Weights of a small transformer language model.
Size: 13 layers, width 160.
Training: a variant of Adam for these matrices, 133M tokens, 4053 steps.
MLP neurons of a small language model. Each row is named by its layer, matrix (gate and up: input weights) and neuron, and shows model dimensions 64-159. Each number is 500 + 50 x the weight over its row's rms, rounded and kept within 0 to 999. Numbers have three digits each. A neuron's up and down rows have the sign that makes its largest values positive.
After each neuron's rows, "fires on" lists the tokens most often at its 100 highest values on Wikipedia text that the model never trained on.

L10.gate392:467578543533572401476532504468539479498521482535455571543460474536603480479545432449517521442529524515333548549467542473457439471488453494512557500564491559426510490507490476460523488518471513524547458439539523576534493467402499481563539629451453524500518402404439491493604391519465620433
L10.up392:525548428550497478538529466459622481488463397547477484498584423460508547445584516539462568461492526546458434503515560512482471500502559591470529446555526544444555450495479569506441519370416531416583588539387547529500471568513570517479453485549462478571589414491468453517479484535518536572
fires on: "/", "y", ":", " A", " Y", " he"

L2.gate347:506502520497503432542638577513530489526472550487430536499416547456538569559457432490563421557433492562499445512511608472491400627565491427536479532525501552572486454477505476366516590499435571441476570477486547509493447603548491535471526564515491418495595530552548448464516544467440480504
L2.up347:524484395512578402548539558499540522492482445505494544474559513469503459479428463619534553537535437501536512501622442583475494520563523450566617469480477480530393496547514616513516506463488447550514499552518475451483357453563433577447471548461566576449473474577507473467490554546531532470
fires on: "T", "it", "H"

L5.gate35:544459433512522522522634485615479544595485432493526420455577489451527445415476470541484578460463549576441437444508493455489491503514430556483517478480565395444492449516477569522561453516532520503564560535539435402478429502458531465367470550569483529460494540413504412499573498543478500494
L5.up35:481488465520429498407508530499450464495493502554498577560556470538457523529513545539496574550447516482561439542452649426464491541513480461400407517471528501441491511528451634481539560562403529485539477512580483500425570515568582422534461486486508472565517469577415496466492529552505434504
fires on: "ad", "um", " stud", "ar", "i"

L7.gate364:462472515487445513501502436482471453508605496484434528418536475591541486560443523591512444485438431588435544548441583464573578473447570541485449513538457463503449592469502531426593422492547532523519546489460565520506585509562510537522470494418505448402373521543516448490494457504520500445
L7.up364:521434532525500537532474511467534531372507427529436450515570482473503544619530470568484529541469454435459492536514513476470466524577586487415495502531530501499550541448485476499484502468496579478471563392512462436593477483546556559495522558464543528406502504533534585584495500417501515525
fires on: "ess", " (", "ter", ",", "use"

L6.gate41:392498514512491493441474356572531463529494549562397493549496485595426501537454524438523596482576581480487519505514512486479481562390468453450509516604570473527523502458436583472565486572563540439507530472453373423456593534458509486523483392543555426477446411427491516471491515552546438475
L6.up41:481485451532440545627537396479524449445425476483543486546547469476507515487491521412564534489529473481465532499530479577475427531593491534420443523621508491507488518438514543565535519570535557484461402535479454564458541477396476508534467448467521464559415448389518472553524448512439472496
fires on: "ed", "es", " her", "k"

L5.gate281:434578357569490416505412435522534411554463509580427575559489512509565390544549498502541550449512459494474521522495476452479557517471507520541473407495541545550492559435459483520443382597526421391507508467529504480510418459433462544453566487543482524549509473513561468500528485516556563490
L5.up281:436524441551472471485410448490499447522453485559424548576591574499560452590548503460553515415526452563501557457508446473484599517537493578520542427472485596536503567442504545487451417601504396431515488470531504546455469537444415571419493463508423496560475536561568451519524471492505580513
fires on: "b"

L10.gate70:382515486596446534509513528478528512498586454512539481572553479470558557464468552453492484545531504444469423504564441503342477637495521590547499488470506573472431486513524527385486534534472499531444552516596478429424495513515501451495527647547513530458416563501539454493459464516409505476
L10.up70:572512509449500536464559502532521443511457555463523518477524486497560591552569483487478458603468604558539475474523598574517481388457512517576532412521519568506498453498511411478542483479499483523455527519484501519444501496449560486531528499494456420488475432430480524434511436521486516548
fires on: " a", " first", "t", "h", "th", "7"

L2.gate323:595554527468421514519548544506473489574449511473474565452456458446476575508450479494489544470574468443479573476544515514498413490552457482568484503481532565494556519567463462576578502476448481428497478560531431555493512559502512457402482574544491479524502434617433591485471650491454447441
L2.up323:551533463589486517508551584526575522503490383452565548449451564474556523526528523466502487635521462418551541537537506550585550509477538496562584548527540504487472608491433563509580502446471513506585489529560474452471497514397480479457415533491452482547444577531462595484618552570560517562
fires on: "it"

L7.gate164:462553518494508428503541482532406537551461455457476488535484493518501491485449522493492441437486468552460586460501496446412529478528450516474518468501508425505487498482505560465412496549590500553527543451479403581559479516446535511635481435555503537552377463458486519542474535540444543534
L7.up164:457570484579621454495485566572458461527418514552561479584458527525522449489445470504418570550531497583447545469487610536433458460469527485471531448525469524453548563501488524620482530427459447538557501540566527569500453536567593483402548470510557520448556504520476459441420504503543471483
fires on: " pre", "\n", "U", " E", " U", "E"

L4.gate216:583556558507514547475523484510413408578443423525588512470464509567537457532465543610429496485453513445519579459508546405499373489471498449449454493448527486590534476491458456471517488409520489465504534487540508517504474438477562473559561442522549412497490448489492458474527542531476482381
L4.up216:502489527513451462442561493578542465531463512500534514510497467474506482518483497506548548505367605531458523491525534512421383430484521407441413491507461475380461489431498553552512490497575564479571444494471518503512549498524554565420516471573437484450561531589413580484500519558495540493
fires on: " ad", " Ad"

L7.gate55:494570507526457536480623400489442403652475452534570447561421538431540443502498526497487439478546558514482458470612499476450497499392482488500414510505586577478520465430445441487529523474568588388547559575481541486515624510455545447457547409517449435472480442522470483421479476574515472512
L7.up55:413475496510539513517427490489526551554479430501518468589517497478468455495432548505504497529497596583565502403564460471455506425472567407464545566450463583376490446402513539606504502468558536553500496590531468516431520521535531584489456511479528475522428453471435460491391487482469450450
fires on: " ad", " Ad"

L7.gate9:521490446512490513483529559472464526586543411506456489499462534584523407478454529467506457476433456511479442631475554477547575505501468496579515497542476461513518496482487533402518479458421556426482564446524543416517550490543497509569544636501498506484531580465505511467558536563538493490
L7.up9:522424492471458547502486579485460534512518396511415467522536529568474510469507539523499502547494443500486518544503496471540518438544546478450536425523446551490467459524566504499540547513434538507487481431528504472498568429603517448502522518478427564467567552563537542498459544469415527552
fires on: "c", "$", "use", " as", ",", "ust"

L4.gate93:474467428550515460498493608446476545463526432540535526521454500510437485458471493534459538495594533472481549490462548424484456399509504606504514464529498469467552463417468556444552495536582563493599557401403571549530383601491471494500500544616598491434467459447483533484495456538554423545
L4.up93:469500464474487427463475495459422538554463586502527495534535507572401525495429491540493533602567575568534552468543594526468476456376424481499511441454480474510523512488497443596449541425383438458515465454547491428515561565461455483560542473533592503468507454528509502520475425475571543501
fires on: " e", "U", "t", "E", " more"

L5.gate291:557555490573543446415467479518391483608331452566463501589513520485502413579508459455512513503463499505577488487488585449469485455547504553568552573421505525523483447517496472410491519418463545475448532464463471481553498538494577480469460506453570456595599448533483508528443481570541429489
L5.up291:530451486503562442503517535501509455531456543499505400492486526498486596563574470494448477442549524550497541567530511582585428539518449568450556415423357430481505462514507557454541506411497512487526454495556482501394543597458478481535450491499490457492522524414441408519552431489513462478
fires on: "ber", " /", "um", "ig", "oc", "er"

L5.gate401:509477551546516547491510515487541451421492404483511532419475619484546504495507534552524467552516497574510519491505507441546546472461476463547526468519420499531394462370480568462515502549495548510455462498547498507615475474481439528496562565509476500462522530494525647488579634530587434506
L5.up401:586546502487624533497440507487434496456479414426448402522426420532505453573415462564523488506536556499480631578447493518456499479530523513439491564520462490531504487556455558534493522445545468549439530595502381623511475505563536504532483533573580564534486498396570486481464476526488468482
fires on: "id", "f", "g", "ed", "c", "ited"

L4.gate385:553495447585584555486510479557447482506467464648431512499518477483568475535594496472479404421433576477578497588492458529567527505526492520575614535451530427510472521432510473507480578503419442536487537506447426527436520552433488469468547462615520509533560537480449562503583456537549380507
L4.up385:572588435491488591437549641483380541478495503562507524504489457548488489517521558473537431491508474531478605510465455529508521559494493484501477511472533559504562501573589573526552456485396460617523545481532458534443594527519558466519428551560441445493458537460485617547572506479456527516
fires on: "oc", " ev", "os"

L5.gate384:445584584502473476468541479543377516567447527529478555556497442386458536537482525474491456440591435493525483461495594550457524546501489456526476509507500481511496438428511485490505457428498589448454564505506372523500444499466516480482467564589499456482538441555447486522515516548536521392
L5.up384:498414521553394430431514502484549486533437538564538541550463530492615506508473556465541524518536502364470465569522483582593473639523511483593553520493473521526433471514403546459504494515407566534473447485534504397565630438538466493475507514469524501528418471506483465455484626443438481452
fires on: "t", "ct", " sh", "b", "it", "ction"

L2.gate52:489466426542452432491530404473454484608472500474609492472514429482520501527606518536576575498557479511512497516565469520482555469524502489514607482553528582480568584478430574535481542549558559459596534476546469395471539446595503457434443519540564544450482488453560438601500494532548462481
L2.up52:560477504503483514596557572470497491528533516471535576421521519538476558513533502565623489509488415439530579462549524472452467395519539457427535585556539489480452514487448440433455500507495516459494540509548521566529472461429492508496535459569489564508516552592556446511596435393475490461
fires on: " Re", "ic", "y", "g", "al"

L5.gate397:503536437517461522466536520484414494451466552505483541508482568481552479481491435538520459561501439522515579538452536500598498541530414511562502541445531599492523610464471543485510540485479517544522525566529565532484522510513429480505563576530531499522521564516508567486425465511434461592
L5.up397:492497463549524380534536519480493454491500522514474533498582523481534478545481477612543502408477587580576562477536475490523545482567407552524451659461577572461493478602518455540566480532488529504520492535494517566490458492509499495433490530506480487530600531498496507422493478566484482422
fires on: "it", " 19", "ach", "u", "b", "j"

L7.gate401:506632539556502457447500458489449552471453454508358561544478489484491473545438528574477452388561570457465471509543536447550447501527451495557455507540501398574515428487514609501456561520518456432467489460520426502448585498435506554398522447541472443488619448528485553512472551541500520462
L7.up401:541398473506568482513561575481390411501468479598484560442513504439506484474433509471384573435527472475564515434524513462539468526512492485486454528485539467516537405538508530596537596523516517499532518540506483461428568512498500556529451436564568460456476535467431513540511521547359413417
fires on: " ev", "d", " stud", "qu", "her", "ol"

L5.gate272:510451430617479545518474519548576535475551389465502450528586559530469490555485463546567502614484501520557528546543510436579587508500540581472620419477526438465555522418499546499536558468459614528505383496469408494514504443492523480496555556554494427523528530505501541485437546607606514498
L5.up272:447443576554490492528497532483396482457469494449580466556443482535467508568519527508468494501530556495532592527468421430508439440493629472450460408511459548525557437616481502535505509481503550495443484491486474433552708453451499445528464442571523381507531524539521520537468534444517550496
fires on: "19", "es", "ed", "id", " cons", "it"

L10.gate426:466604544546535498453542505359542566508503587527554569532463442494548415469510599507396465583481612477474448518524537475402492538490541585535536502525433514540410455350459467517556449557540492460553540452596462530469514416513506464402561495537472425477542475570496449441507430500508552485
L10.up426:533482557520565580526470470409555544434457631533476444511523494515478502501446544498499466493499549544500439432486481534465517507475516508455530622471397503452455432388497595471588522504540495564478428542551586515464523456520562439451524515533458521471418387659506503465475471497451485530
fires on: "cess", " us", "or", " not", " act", "ad"

L4.gate225:577452485450486446515592499504453575496454478505484567497547486432565522461528536533492473485501540430448415457533554477438510615518482516428581600480570477451453447560473545526455410429574453446507527620521513481492483471412572432416515464484450447429414428511487402499490439630455466462
L4.up225:576433577533428470486562403393485552510501512559494498482443507512548536487562525460537532515483537448440479447572530478382537546496480552473521566483500449392434460606432512569500498501487483500475481523532463479466546451492513419436461476555435437460497419585404467550479455641455434546
fires on: "ad"

L7.gate102:540517589489540532518581483539415500585506477534596508580455442461552451526440543457436530449429434481564498448579539503461442529352457442518450483629481491456518558466516439486531421458501503496467564571552482511489460484513521460454540480543542493490457455530464508454471471540540451527
L7.up102:512573537530563570544576494464414479577509453502608500587448470494568497501500507467462431463427517422473520455573502463459445529447518446510454409575444500412445522497609469459448531523525520460495406520503496562427554533469506472412512443540504537440482471465425487481538459517413475566
fires on: " ad", " Ad"

L2.gate436:532449435578416495514608581586444459440508530495484597507443488545586458477465496516390537470547539434571484537432469441576463537600490507544516553510561491470554452484512549491525621542500589513487550474537463625526538408401530486482553510520569492477487500490485482500597469445471426507
L2.up436:520598457545489545479486549501529602505541375476525495509496483457528550517584517491510468490485462534517579490419579600549503556497470516561545525458609498514518587442605559474578491422456548434538524519517453575392419478534559515495525490366463457474545447495397516495469562482441490473
fires on: " spec", "c", " rec", "it"

L2.gate260:512521510499512500443536501502561457557473567518508515540517469481531425465509445533535561463461413559416549498496620393460451482492568464547445469480492453468462448444464402462498547403474582461509563549469511506562428461434538491512427462457559569530489472499418497433456590493479439539
L2.up260:595500479480533467504514443549546475513519515568546472489568491496507440529477508531474497499469471445572471482568371460513441455511516359418457440404473394486493501454463457547527452546558484524564538507514463446477495515565537418492498579571502462437505534489472529483459454508513559522
fires on: " Ad", " ad", " P", "y"

L5.gate24:527529466504588459454429519461524507495555550575536502573453558649530504462537465422539394471488553596498546560463524526465571485427369575524472462497487613478532602496439412557476514503452457513440497544522507546495487467457535585487461528472545503537527554563463420474544511538519517509
L5.up24:460523401507509423479514456534546457492499500514497485498481507440451508603546482445557535479502536426489520481499373490451521521477467452611496419502493533480533531470428533511532496594499423413597422497641528484483531522444441476407502530493459474488424436545526450532501427520481562614
fires on: "b", " k", "k", " B", " be", "B"